config = dict(
    num_hidden_layers=8,
    hidden_size=256,
    num_attention_heads=4,
    num_key_value_heads=4,
    head_dim=64,
    intermediate_size=1024,
    vocab_size=8192,
    hidden_act='squared_relu',
    norm='rmsnorm',
    norm_place='pre',
    norm_eps=1e-05,
    positions='rope',
    rope_theta=10000.0,
    rope_fraction=1.0,
    qk_norm=True,
    attn_scale=0.144,
    bias='none',
    tie_word_embeddings=False,
    parallel_block=False,
    extras=['capped logits'],
    init='normal',
    init_std_qkv=0.0447,
    init_std_o=0.0112,
    init_std_up=0.0447,
    init_std_down=0.00558,
    optimizer='adamw',
    learning_rate=0.00181,
    beta1=0.9,
    beta2=0.95,
    weight_decay=0.084,
    lr_head=0.00657,
    warmup_steps=227,
    schedule='wsd',
    decay_fraction=0.882,
    decay_shape='linear',
    final_lr_fraction=0.1,
    batch_tokens=32768,
    max_seq_len=256,
    doc_mask=True,
    train_tokens=196400000,
    max_steps=5994,
    dataset='wikipedia_en',
)
MLP neurons of a small language model. Each row is named by its layer, matrix (up: input weights) and neuron, and shows model dimensions 0-127. Each number is 128 + 32 x the weight over its row's rms, rounded and kept within 0 to 255. Numbers have three digits each.
A block is one neuron, or neurons of one layer that tend to fire together. Before each block is what it responds to, as a language model described it from the Wikipedia text at the highest values.

Description: Coordinators linking paired items
L2.up66:149119108137114205196112125201164149129113109094154184115137118141129105094110103180124060124076171124058117146094117098096106118166149117117205133117132138126127121180124125120130137128114160087113128210112108137136137097124101102105104112092163163176138087135106094105101185174060103153136147212123123142067078114157143141139126137128122151125152133049142149108157145152108087113096
L2.up119:131063131121100110124150113092216181182092134139115123163138064171125098112134087130127069073136167144110130109140073144160125143073143173116133196078118138103076090130156171130095126186161127102136162184161163141109130099154127158129075121119140131098130126111164145088108163138132111146154135148147127138088123158054154138103141116110119229115103125101147087076137120119128107165139
L2.up248:146144117112225210186154147196156133102131089103161105143174122135145133140157130184100138115112164132072118131134108115110167192086155115126183138101154094106153096127121151173104109166133165110141101101162057120145115143101103185123127117094127186135168142077134121107116099163048058175081139159138120058163064151101143114101061138155121200126099148114154132145156096121133147169125
L2.up282:150087033099146125116180154100145148150088073165153172163130106182099135076109155184108050013122147118156081117098128106118087147170099148121197143184146176136140152166170105096101116177168148090107110154147160117141064138091078141147119072147104155145107139196139115130077161137096092208116181142130165076067116116093167147140141154115163172129136121108110082152133147136156118176074
L2.up373:151126138137161166158180106123206169084136099092129094109139053087157143146122110132149127116069166132114131119128136152119146139116161141113148149082155107103074127117080124150125111165139114103081141163164112163172112089117186195175155124143132099134114159099096163078058143160105091101080205129125121067069071075073144163156042139112112144066170155065168150098114104120064105066136
L2.up400:140124133091130134159158136183150139123213124138143203099107119108134147144094123185131129107120135101109136183138095166126131079142105126136158161135119103119067123119136137117172146116102167126085104112167108094102068199175107097132131119116167158144157134142118106112092161130118108155148191099121150090089131178118161085099087113189066138111158133097194117135144126118137073113153
L2.up408:156135158192137088211106098174111164083059138120144124153184169076118088085142099151158091138115185137054116155126127120098069121141108111127130095095127132129156153123109104091074146120100198095135159152135085113135100106134104121150074091099115195152171118067121174104140144121138134155088136161117155104131076135126120150171083115162107125130170172088175105098140110135100095155148
L2.up523:180108150145191104159134158124175129090129100121130142135152138151164123077113197158166130083086151116110152131148143101088148162117156174128143146092109090113110144139119151123103191166168160144081122121137119096195103096151079190102119124113154206098105151142106089109089106156065039110082102155129192042113078127094146160211138177146099133131185129065111128108140149096138124152093
L2.up718:145096131137085181163113185148142202135102123136178115143172132150136073111111110148145063102136139111081156155075114079057061113145116134126175101119155131104127093157139109161098085127111162100130115176113113072151094075116126121134072095147111129151117159104160122064110150131123138149114138122134094122052161120112161168130151155119162211092096135078131124147133184155066099109108
L2.up766:181149144126130116134141130152165130101155151125118168145107102088107112119116105148127142122096098124121145157141107124120123116120155199114077140050083106113116183138087151067165124156144141174054132134138098099139181159117060146155136101099124158092128115182133121079088149204074148171093146111125202121086086121069131143212184132134155100114162176104177110145136172101150085153107
L2.up807:134132100115204096135154095193115138124142130148134113128092157120134121189132108180097093107102106137128144097120106138124147150152093083115169166096154155117149105098113145138105088174111178090124091148135171091117115186096186116159107089141099188102139107149119117116120178174156156108123104146140096111114142167117144069116082129134142117136026177075122157164113090135103103144140
L2.up839:155156120131130102160139127125134111117121135169108137111118158095137166148110120173092131024099140164109132125110128120099076130129112085106149138017155198103132173115156151126082106128069131126114076143153051175135110182106189163116097052197126139117165117100125125107094122130169140133090105131123126150130117126111140079134096111121114137122106185107123133134118078107141040135148
L2.up902:155127136100149056189165121128192144132127128118192113166099122101095046070116133120145126116139124133063088115113130121144116144184086178120157185138119090097113150138116144150105127129147130096043084158146146124109143204158108139093185153079110161077107106111169100153130145112155118181111129097137084062109073145121134099175146090120177128100138110101128099173148106086118108123110
L2.up930:163145085088095131142139165168147159117138091168189141147175150166109131103119123183152075075127147071089099148124084120107111151148107111128143147143125063120129141174108109115107111146126141093130066168119170159123028180119080133123109081113146143146104124145134048128127149136086042144120128131141124076119064141106169098108121161151135153114146130080193121126110089161140111137100
L2.up970:131103128143136115143175148131162144135120076133104092103114093180104091150118149157125107100096158101066126172108075095076128142118160102131213141158117078140115149135146153157161146219143130117033114191119131127156107129138154133140104134148116135078123180157142112077088144131063095182129144106121172054123110141093131118140144155126142173114136102091191134126134162082109130175085
L2.up1003:188130136138129088195145088172194134148117102167146097137120163146146096085123105172116044074160149160078112154127099112068159170100151121099187139082149125079109128134107129160122108188117125119144141169139102078110077113081164161123110150169123141098109136117115139118117136152131121164113105113139085135077130145079160121117080108121206170112080140055110134079148163114074144178098

Description: Boundary after dates
L3.up220:154118113151136070125159101134113162112083082167145119105115104082155124132088067185124081090125157123120117134134125075097098115208129136081198107125171150070131133143118137138119088184107088108150153198106153122145114109124154114083110097164112126115133104107135095160146150185131069159071125108129125108158115172113130147134121116108167108121136188145148094153143135061103071161108
L3.up268:144105068084159080201188150112136096141169102129139187110144106130048141052170147120069123123121161128132182106089125168073124102170161176129105109154075162146146117138166126100134102166139181221136103108142131147095142144116121093101112108075113149130106159155132158116157154127180135200156124087135124095117076115141125132156128090187120114088163111097162216143124141115147116100160
L3.up281:122099133086100102152178134141160118167113081150160099060150048095139135102110081132092047102145145076079133121144119124118074114199152165147132120091109092220096166126087141125144083191125152087142163186109185116164131165140135119144125113161089152112092156130175141109097133121140102164145136156146115132127116135094177093100125081126102183079118137101150172098125097053113066150082
L3.up585:159119123101125051172149151133169131113161091172119115099135088130102106122082131172103120118139203126127094141118043112096074130146132217148161142127098140093083138168106153086069127148136168163114058181115163132150092185156142111113109098146130142141126126156177166108124166123131084132119120090146128065090120142115099105118120095128118121071140153078158132207108104112168076167108

Description: Area units and "now"
L5.up739:169151082127124115110163072128116088080124135171152146097084108115164096100152123106107125135162116091167096123087096120119113138195081129144144154152162107091103142098139067124130171173132127130139115093091154069137080151128136156188099119073117157128169178108137135137134169131131163130175157107120167133069121134112202140182122084170120118102096160147137119082211162143109114166050

Description: Clause-linking prepositions
L5.up848:147055135106127164187177119119175167144137154157090135081110107119185103074140141143159139116076070090097114193137097150081164143065138122123103206050093112140148089160135129162142080170093157091139145089110130151140144140151062137137125084159141146153178143094147098098109115142105050130147147159095172098121074125066181111137147112163174169137186166158149098127161166110175098179119

Description: Clause-continuing connectives
L3.up44:141089138059181105152145142103160131114148115122088111126101091127133128062110158154091095126049061076107099176095161127096073154150136150161127105087116147130087168170118152120151100182125181114147080098128087164144128116121093109143140106097094139181174182189144196086107070113116038180119120116150170111110047137102117135154128144111143116133130114115100085122140143100143134199116
L3.up78:081135090147184126109157088134187180103099161094113130136124119083104141075152148196045145107108098135101122153119051143135088168157181093158178111133149123152113172147139114110147148146150086106134133154097137139142145076116141089099144109133119129175169131130140122076096150200145146143122114090104150115084072150162144137117112143158162141121103146101140097214158100112161124066088
L3.up208:119103113163161138131127126125106132097097155131124186128080086077177136129146152166104093117029052091155144163118104100122120135128160084137147114068122197148164177183135154083125117161152103086162105164074137115166086115111115125157079064141101125152145152179118114112071158183102124128126130116108206148037090099185144167140102158160144150144067211143112149138135121137146103088089
L3.up500:107126119124140088166114120135137117122111135155044187122087060140157139099113155124087124125086086051096115179157072089165114119178160086145096102118135106160107110124143151121140140154135130131139160184063182183208106085140073119135098089176105149150148153171141114092163130151120041089114190129118185157104130129087175178137048109146174150095112118120138108184129125095105111105086

Description: Word after a comma
L2.up17:151111104161130114105132088114180128152122140198146114106143087104144144120152118184131050085120148159118099175095085178154061118171151119140134163098102196123088188136123159124087114175143076112112101182081127148092109132118167151120095129150114114132074107116131100133127135163120123111172118155157149089107116131132175109100081083139142141092181202127142128110125094110101114111104
L2.up83:142051157098179083145166139108114165073193108148172139117139151170190147133131189148118137068121115134114116159158187132112129139176142140113162117137130108149078112150152187120123154132049123047161122187089136120127109099110144160073119073086095168134117109141127079115137128146126127115140179140108153115079120109129117156118100154144151126144146104085106127160138070131092141130159
L2.up115:151150129150151117129163070130154137140151092109163172150099089120139093105128176123115138089126098176130116108114111182053097104142157086141140146112207178161107178131083142084101159136086166120142094071135123138107119142133126143119089088091112103132159106156102125103127137133149116106110129208076189109100112185117126173144125148141094105111154152140099112113165096125113003137144
L2.up177:136093127165147117096074112155220144145176040155141132141104094106111104072163167106121127107066106190131118154104171125105113156169143151150203139129174138111119171063174111133140148177148134098100093176133094117117157091098138146174128083145055193155189128152149149167156127184127066142083170153098196081116132105113114132139146138180092165108129184138140123100151135138101127113116
L2.up218:115109104114150138123158135096145125112166139146134099138115068113101125107175140119099084052073108104122115134118097108111083111169186105142188110115149071134097179056071179099123120146092106097145158191106156144125099108086087116111141025103083127144177136106139118059128163186100147137096154122111147095067134149127149144161124082150126170110142148127077090113134101120136140107136
L2.up284:163084073118164096141138134107128102116173162196105135083079079104089140120138185207087124094107101117127106142135096147132154112154129198120153157130086198170065120139079149119141136151162105132128083161086127162152060150134124091161069109194075132105142146098149119126130148142148094103120137107137119177065106153110152151117091105144144115131132170068168145153093091177113092161164
L2.up557:136132132145126183135160112149129155119067087137186147119158118140108174114152133124069128133142172100079138175062051091063071162153104127111153134145118160174102115158178165115143099113074178085144101142112162142109144079104104161109083072130137165168162135120137162177156215140157106148090107122144157121116142160121138123070097149080103178100139123109124117156172123101113128171144
L2.up601:117024119144126111090208100085203115134122094159102097091103026113145080146164151116081094077132121126147088149173116094071104106140157099068141136121164140165110147114141173097144141134158099095153174178098184149166072128117128130106118054135110094162140087129111098116172164160112075126108094082107155107130131131145183152166071100142074169137123128127088112135117083096145146140155
L2.up636:105061134093178112092169126157176128140156102084154111116105086122116057116155207086118140080076122141168169136149123171099139172125152148121122165143148081146093109096111148081131117179104135124092091138088091132143116080140126156148061044092110161110146204176114123081082140155179107143113119163104175157109115115026156099159147111144062152111160128130140100102175105099160127125088
L2.up651:121074068126110154126200084121143136180173147133084095113062122156131099128119160139145142119102159134115119159094034157107102142146120076093144093108151132128069129088153144091152147161122108110104092170071140084163083145105040063108131111095133121183146144112119090034115158140090150110135163159087092145117123133170171070135134101115105147089153155121132144154158106101149102054139
L2.up783:099135140138171141116166094168135157109124109156137141104115049110100081142113131171122098102117135094126136146120085115098119174140145115119176125121105142120107159082154179095155061126123110069093152158068131144171130071168130106159094120126089153153164174139162169094099139115082079103107190157142219097054136124124212138137064134132085119114119166099166111184129148143121174114106
L2.up790:149067130170160163093174131124167164158144140115128080131133105122043136123104110174126132104152151100133100153096095097131107154182173128108141120095176087135070153086156146130136077167134099080113145147095107137146128117175151131082152180128095123120135141120167136127153154108136099110107169160073202106139075131095176107093075100172079182093141092098150116139169112050120146145086
L2.up803:144084036131159162139107106142121133134114147165098207199107056107141156134169199129093111107097106108147132121125100098148129145160142088133205149149108209107106142112128147067129149149111100085149144152062156129129109135102086145160118107136117129146153111134125138103112163197085092130125182141123137147056094135130134166111084131181156128119061162132091185118148113138131071082111
L2.up868:129085134174103115194117119151173155108139118154105123159127083151117168075162144159146092092128127145114097199151156088157078141198154123120111159077123093157143192124119171102084171185145212108064149177143118159177131135100103133093166071125131134081129176161177105110077120147114093152110183190113172104087025106102157138159095107134133123166113159139145133102136103156118161125165
L2.up893:137062177090195180151174138150160160148188134068119114114096132117140109101144192131114135104088106128155101159120118147117147178081191134146128154065134088113134115152108169143144109145122128108137115114107126154109098085206209157115141165089139151140206161149124135123105177197083092147139137133117137149110148112097104129105061158163165137129109125136137122139149100099122126166148
L2.up957:186090123096115098126187089162132135110158143149097117084157049087174153159160103113143031077086072124148128146143071149167086089173201136126142182140161096095160148090104166099083110173110134168128124131037103139169110167102120070093171121193081127123131115109151131113134129185140155158093150121136156176086146129117194153106052144188110159124143160121134124146195119130115157171146

Description: Structural punctuation in data
L2.up31:105042121175112172141142134128170139146218122102126100118115104103102153171158103087129076075094092155125129141149146154133120173167128138100105145147113129154141130095165130074091148164139119090117114190083149138146172131073161152161142101104109119114107115107178121103096159113139102143129147110133113088124085140116106191126160141154167133163127153109160187169145076130115131039080
L2.up108:126140067205117068169163109132163143163124075113168100154083117107097127193165123173127136041079160115100111095142181130124129107087169115093160133067169118169147105081188128124104087177110179111149153064143115132149079146166118165090101181178167203099101118118124121134083211093109117105087108151098100085130092155114144094073086105153082133083111099087109135104136081058147124166193
L2.up195:124082093091155089147116143155161142101088080179170118118119129159076162069142159149112141060070116167113168137129162112146026153184131147130188166150156124140157132134142099095090165209115130148092129064144121132145060084138115158135113087118121196164140172171208081150092150081152095170173141108136132153079078122106126126140117158121106111117101113137138118136149140131123148124080
L2.up279:138075100122179127121164142107149188131093094142150167090103120100049155165171169181106132076074156158119129124088134147120145153122130107115153208084093133102170111140127147102126171198141129106146099146095157127157155133112109145136119149122141137105119116107148081125125173161101096212098099139134125100120057136159160168115148145125176102148072113113122165162146096114166089068186
L2.up337:121060134117148161120203132168157150144115112093159117141123103122101154144140105095130129075103138146085146143089135133152123150075092145103116126141152107125155072100170144082103125193088166077104073110162163186125136131128127172131135110124176198093145150152157171167101208172151045153102112145091106136138071132135159140113116129135173147052126118124115130181179097118150150137140
L2.up341:118096106114129080108148110159085123098152103127146157108152119163105180127190109144078134120127171160118140103107098134109125134131106114071186091136110188187118105162130142094179117125143096184145083142107131099173156136112082098195111097176074159136113126190136093143170113062143113077153104107083133186103136099055156169129127145165107130114142143114134188136162110160174154089100
L2.up369:115079115083087177111104162142159116111150119116079108105154129180132199107139146129072118120123132154127097125155077065117152113155160107030158218156143106128083124097144202081110186207147138101116138151111139164078090148108147165124131127154119207171118109136128127149088169182115181137169132151101134098096077171161192133125120160109170147114154131133152136169135106081194146187142
L2.up480:139077152106165130141131093105132104125119066161151121112115071156134146079113170091071096090113098066131144143114132106130036143197142093110205170147156116148105117139154158096144116177124147166136107187140149117221087133127130095109122124099133134112127146149129086084074140103154128159129147125106103110101153099114134136162087147102111102104117113146111132144211140116186108126100
L2.up662:161087146122109140099120105106167097133149134149104142137146136150154147071131111133098115092114101123100103127136149113144126136205178182121104147099123181125104080181132082073096130148141147071134148095105142117114111103143114193069120114157106132114167127052089118158160182145112130141118169138119107112102123104088129157112124075123174100100087187102099123157121089125156137084122
L2.up668:147078096131190113147160160124148190098151073156143125111140121105145157074147196155103160094065115113130147144066148113116048143179112141114172123098125164115124168153128168107117191182137133172149120114145159134224090091133096140168095102106150160157108146140133122115112155075134104118157088089129159102091122111076129121131114120135121097086129107116111154189125117086163128142127
L2.up697:128177139169199100148137117146193129120126103126133114121143110157179067206141118080100151095128129118082129183102147139177135184113132088118146140111137156131111117146139156120106131151151206053133142160116164134131134097107120142108107083106139147117207132079133063101157195168159155139161115140063124116101138103157189132140111126126107132087072098099086173208179100081141096090157
L2.up779:105098146175127135090112128111144135116160122098197102191128082106130135062155139072153130074106177168070103136107164183095119132125098152072184199147129138150167132137162133092180131139132133122114147121164159179137095172162149154073123116129123206085124164161130141128164083112082067115092107131081146083132088157091089096139107139111134100101069127146114109113159098111134115132177
L2.up842:156139126083121128120200135139097180118124078142224127141104184121092133100197181172115143141102098153102135146116149175149118127137087113139116115122150137116199136172096137118084160142102122123100129134093049112131115144112136103155128128056145151088094106144144046109050152101164112125130161155077148170141117106166151153153163148139162144087096157128114149146187148075110057098118
L2.up846:158094040114125137174138104116197150201137133116124110132121118157125105141122160079108141089131183143099150145102137168022145133091096084050130175106061141135139107150167186163168138142119117112111080116121157194125083171100127167117119137150161148078112163110180082094128169114099047082200133107117119133148078146138158142127117075125121133045165079157158117105131094093171122131186
L2.up884:131014075169103102167194158085155161127121128137144101138107102140072179151175093114115117087099137110107114216114090111115108152179171162121130156099059108142144133175169151129137093166180095093109106112103147115153127142102127146155143139129093219121093089120202125111169184077085108120143143103109127079181133157105228159129133114117125144119168117113135128127161112098151110101110
L2.up943:170132121089141161117130158107134132120096080127149147151156073136121176143151102098075157069135168107109117168083127085132070182135090096105127130072149070154098109104159131078139145206061167093071144150182144141109135102097129176088112098182129172089133094113147083149173142188123145133119160134084111150117110099110176112135070141133112148095088111039126115198194119115178099101142

Description: Units after numbers
L2.up4:133117112152133121134100146125202153178188075112180135108131151141123100144098136119137111143137163105092107093158111135051162137137191129131106185102098170130164114095086130114128148136086182140134102096130107152174085072160174128134084066114163164080153116140170128157169092160102068115101155117092112135153125179108142095092150095150110150132085143065156155081127120111129127120127
L2.up41:205102141151130049168116168141138176144142114167147137113113126161107189093135151131063118101099145152123120069108137131102181170091108123117161193147119107123155116081092134098116143148078168126086125154156122145199102108100135151096147132109144181154126182192120054137075070086109126157092150103111174119128112109117140144128142099101122113071140155086164140164157146150142135144068
L2.up51:155079112109092100189128143121128166095097120151126108127141132138135124072154087149129072093105125096130081116103116146092068123227143136091160177134167103111080107144150120112087158167108101070127161080110145113151151163103134175152057130153129161153176132101145138136090157152155159119143131097145122137100059200109182089202129123102111125104094148083131150103140134123092129129111
L2.up90:155074119113068082149102151135153168156129115158152171131172121189132114118121170094137094108111108133076062115058144092095142185083175143075165149155117139137106115114083177110143121124074145155099138181109165113231088094131085141138120112074153150071144188200158122108113094103096133125121172130070151153126152165127128162149193105156141137069147138096131126158175167125120133141108
L2.up131:194128131168124125121100089118145122108124128173164157149088171135121124086151162106160096108103143113128138096120162159066171190128165130147178168115141141136178099191119173084117153175117114130141102104131107080166085111194134179089116142114134161120118107159107080197101133122129100191061110155083126108134119180128185149129086127146161085111132158093148135100181139146146106099131
L2.up141:168111126123093162168104123127114124103181086111117180136151128083092156151185126097165123118133142157115114099096132148085119138127194129085184184067118124159109140092128174108138113130131118176116106118143136111129123102164122140078147155117103156166080119169137094086148098099103114112070148159000141119141089149125157119143132073129105073077152136071162164171155140118132103138146
L2.up221:166127087113174071155082145118196105095100101132116123136107140086125089067134117162115126105129139139120183139126157171117125167131149162172155153098093134127189135172084140142162156162109093124110107117111176136140095125169145120135163137176128127124114104151129082159060174095131093167126116165051109100084104153109240162107108047121182103138139124088115163123138108097106089108063
L2.up273:130065072085161118104117171147224089138159123123123120057120143120134160095109211210108155083087112149126125121138117059097174176154146178058143114094159135084117089192148175144155163154165121107099132134086193093155122105110077146155084117131137104142081118100101101117148111125107120134104159141120151151102115170103176148133056089154097114104094164180121122144148159091128046161149
L2.up301:165064089075139115124181160122148176130158154123140130133108164144151145097094099112124133114145145107047107112144124160136147183108143158085146101058155137160159103132153172127154174117151122129153100152175172100154116133137048153162088086128127173118086103149150091105166095191084122120138131104095135156130128146166192108161099095155133125123143169061131111106123115101135063135171
L2.up317:155082160159122151156124134125152110146085119101096111131166123134117155043150146091196096072127184110087110128127156081139109167164137175103083132135124086063115140118158147115107168187148138113090129167107122112176144172159091145163145163154093153089151160110166126163152099100126076155056212141098218090114039162079153124153117102099106121119155174127150118115134140126149104111119
L2.up340:129084101162115122126188132127189074132144054152127101099171115127070144120127106095122051068125126162125113136166132138155094139099103167132090171135120123152128143089147119090088160224177154145110107138149115175105148108173172142095149125097123138100130177146195119170089110150155067146079168152124146025119106127128148139126132150196177099091171164116186141129130118148201132144116
L2.up361:161143124078095168143108127128137139142133130098100157163095113114110067125195202184105130163109162048137071122122125149106135089146143098070177189135133124086137085131149090158130164192094121138149120127151160109149149122109095158173069147134109163124139151097113161146104187128181148170081115141121149127095094161139120119179074133144177136119111202152117132120139156109193104152111
L2.up450:133126106099117156105176089107133110098110124099085148093140052151150143079161152110161102101100194159138119137065161160120123131107113155118155180149162101103098078170111128125162149166128169128126093128154157105139128099108112134146154104109149185116151182141143121164110104205145105146170195180090175089101159160157137136142103127138098128126097147136158125107131155170109000085169
L2.up866:111123155069088115147115150172123123151138067134149159086104122150087149153133136145055130097104121049053101085130152113136130133151151117123126132127069147124144103168132100145203096166093172076157174200129145107131166115123111101101098101174091163160130144088141178133142133139078143118113149057108143173148129114141178121167162096219115184093094180099154171187146148124143097133144
L2.up907:148122093128205146159094151166161138138095133152163100139127132136079095092140151122146108132105103131153114089124148103145117163148137149123201217144126121106117088112151156181077086120114113146115118138113145093207067152102137169117124078082092191143155162216139167112124152128124113117089157093103101085095104104080189081150148106134090125094114181086107088119188157161130131161066
L2.up908:177112118132110178118093136131161087106182058146161155122092068134146112112154223144096123124115192132069092117088123165092151193153186103149186200108139152161160097131144188159154127190083206124145106101124104147145058099139102152121092044113182186069140118125166125159124049102073097129092139113122153100128060167103138154112135164114136109131129157132166074144118103136182115083147

Description: Coordinating conjunctions joining phrases
L5.up182:182163128130143144131150124151166122128096131152110091151119098121123092142122079143079080101061125147075149164172071117093131160143117080143188133078123097147124143163090124147114138119065142058163157158168160128153163076093148159162068123127112165173179091133117107127106193161141128164143143175115164100052124176045125141176113125131099176133060185103122143104137102103112161162092

Description: Infobox line-start hyphens
L5.up82:117076099076104146122137128122170125160146066124191126109179147146131158194143095125153096065039187185018184177125144143117107135117151146108153153116103133110098111135149141086133118135103203097123154104119166159094133097129118143115164086156122210099102157131191136153114141157132055127094129169106107103168064192118127131102150131143110193052157099057138152205160096108160109182156

Description: Structured field and row starts
L3.up94:119115096115095111147134107173110089112091114104140081162153176130103125170132181172130147091141104143101176159105090124127124113100141078062136128090106120117163135131052148137166096200107124154136129159135199095118137149193107125096119142102111155133144132160138109058138162084113117125127124114094104159131079188131101035113124148140137154058111140141114134189079089113087141183123
L3.up117:137113144146102138150106115195105114134113057115078159096153134062162112099174173163054123097127128123068039160120117136128091138154128098062159184120134129037177127113174186142163178176073165117132075129075150121142142117185151179148139049135143134179122119099121124159083157147168120135136108136120111129097075155152137127168130183133171121057096153163118141084169092099164071107154
L3.up434:140165101172082152108102085149149113133163104132182129122130139096070141118156128125061155109124186153104122138118150149171160126150137154109170187133126148132120131127111114089146110185065190144178133121089124125118107200145177119181143107149149152114118120109188124118115180080097137122175125127117162093144087159065114097140157119139136127035088159121102139100165092102139119204174
L3.up996:155209138162151125123074094130151094096164081126116101135155110144132168156162166165081072098094145102137119138133036149121172107141181175083150186168138102076109101128152118129114122188075125159145111080129088108124161111196101109125093126153111180124176132095169131115115176099165149106144140124115137132086078110154121124156107140146102082109070131108138141148191111093145113098112

Description: Separator after a number
L3.up143:089031130105197121103122153183119122150153073153133120085164135101111143139161183124124132080042170111104122100118107154158099166123139138099147195133075154169122103144204151067165119134103125170110103157143170156133135083087123142133129122155139147089125130152112097160058159091149138147122097110121109167145085102136179120124134174136161091175094122167117121189192126134170139076139
L3.up419:141072120145081162152183164129158152112112132120105121085071083160125149127110165088141112087078160114130177239111158129069154100107148143051101116117126117179148129160137167123161161177135159112072088123111116149169128114119117199128114122124060131145133133174160129099118116085162032121155133164089123117142121102057139131131145095114123107117153124112158145133141192146117111148138
L3.up445:113077158123133103120109138142117104101126081173114112073148080132157112085141186111160092145139170119148075114117147124108103166184143085144145180122125132158083120172085185116157154184117150170095162133083142115171108102144142131152119118102137139104105210101154078148091142093141098169113107128163113152088109116125177150119149158073156072104125108137106155197116094149158068095164
L3.up653:120144117113116148143090131107100156131113140180106114075136146139133123110121140178096123132103142171147180157097106150113092135122113125136167226143098120112117160130146172101103110157070162205128107095140164091149076107126105072084150124076135202124111118119149107078128077103124114143079102182107151143141089141119167162122177130123122128133154133127094139100158140158161125174147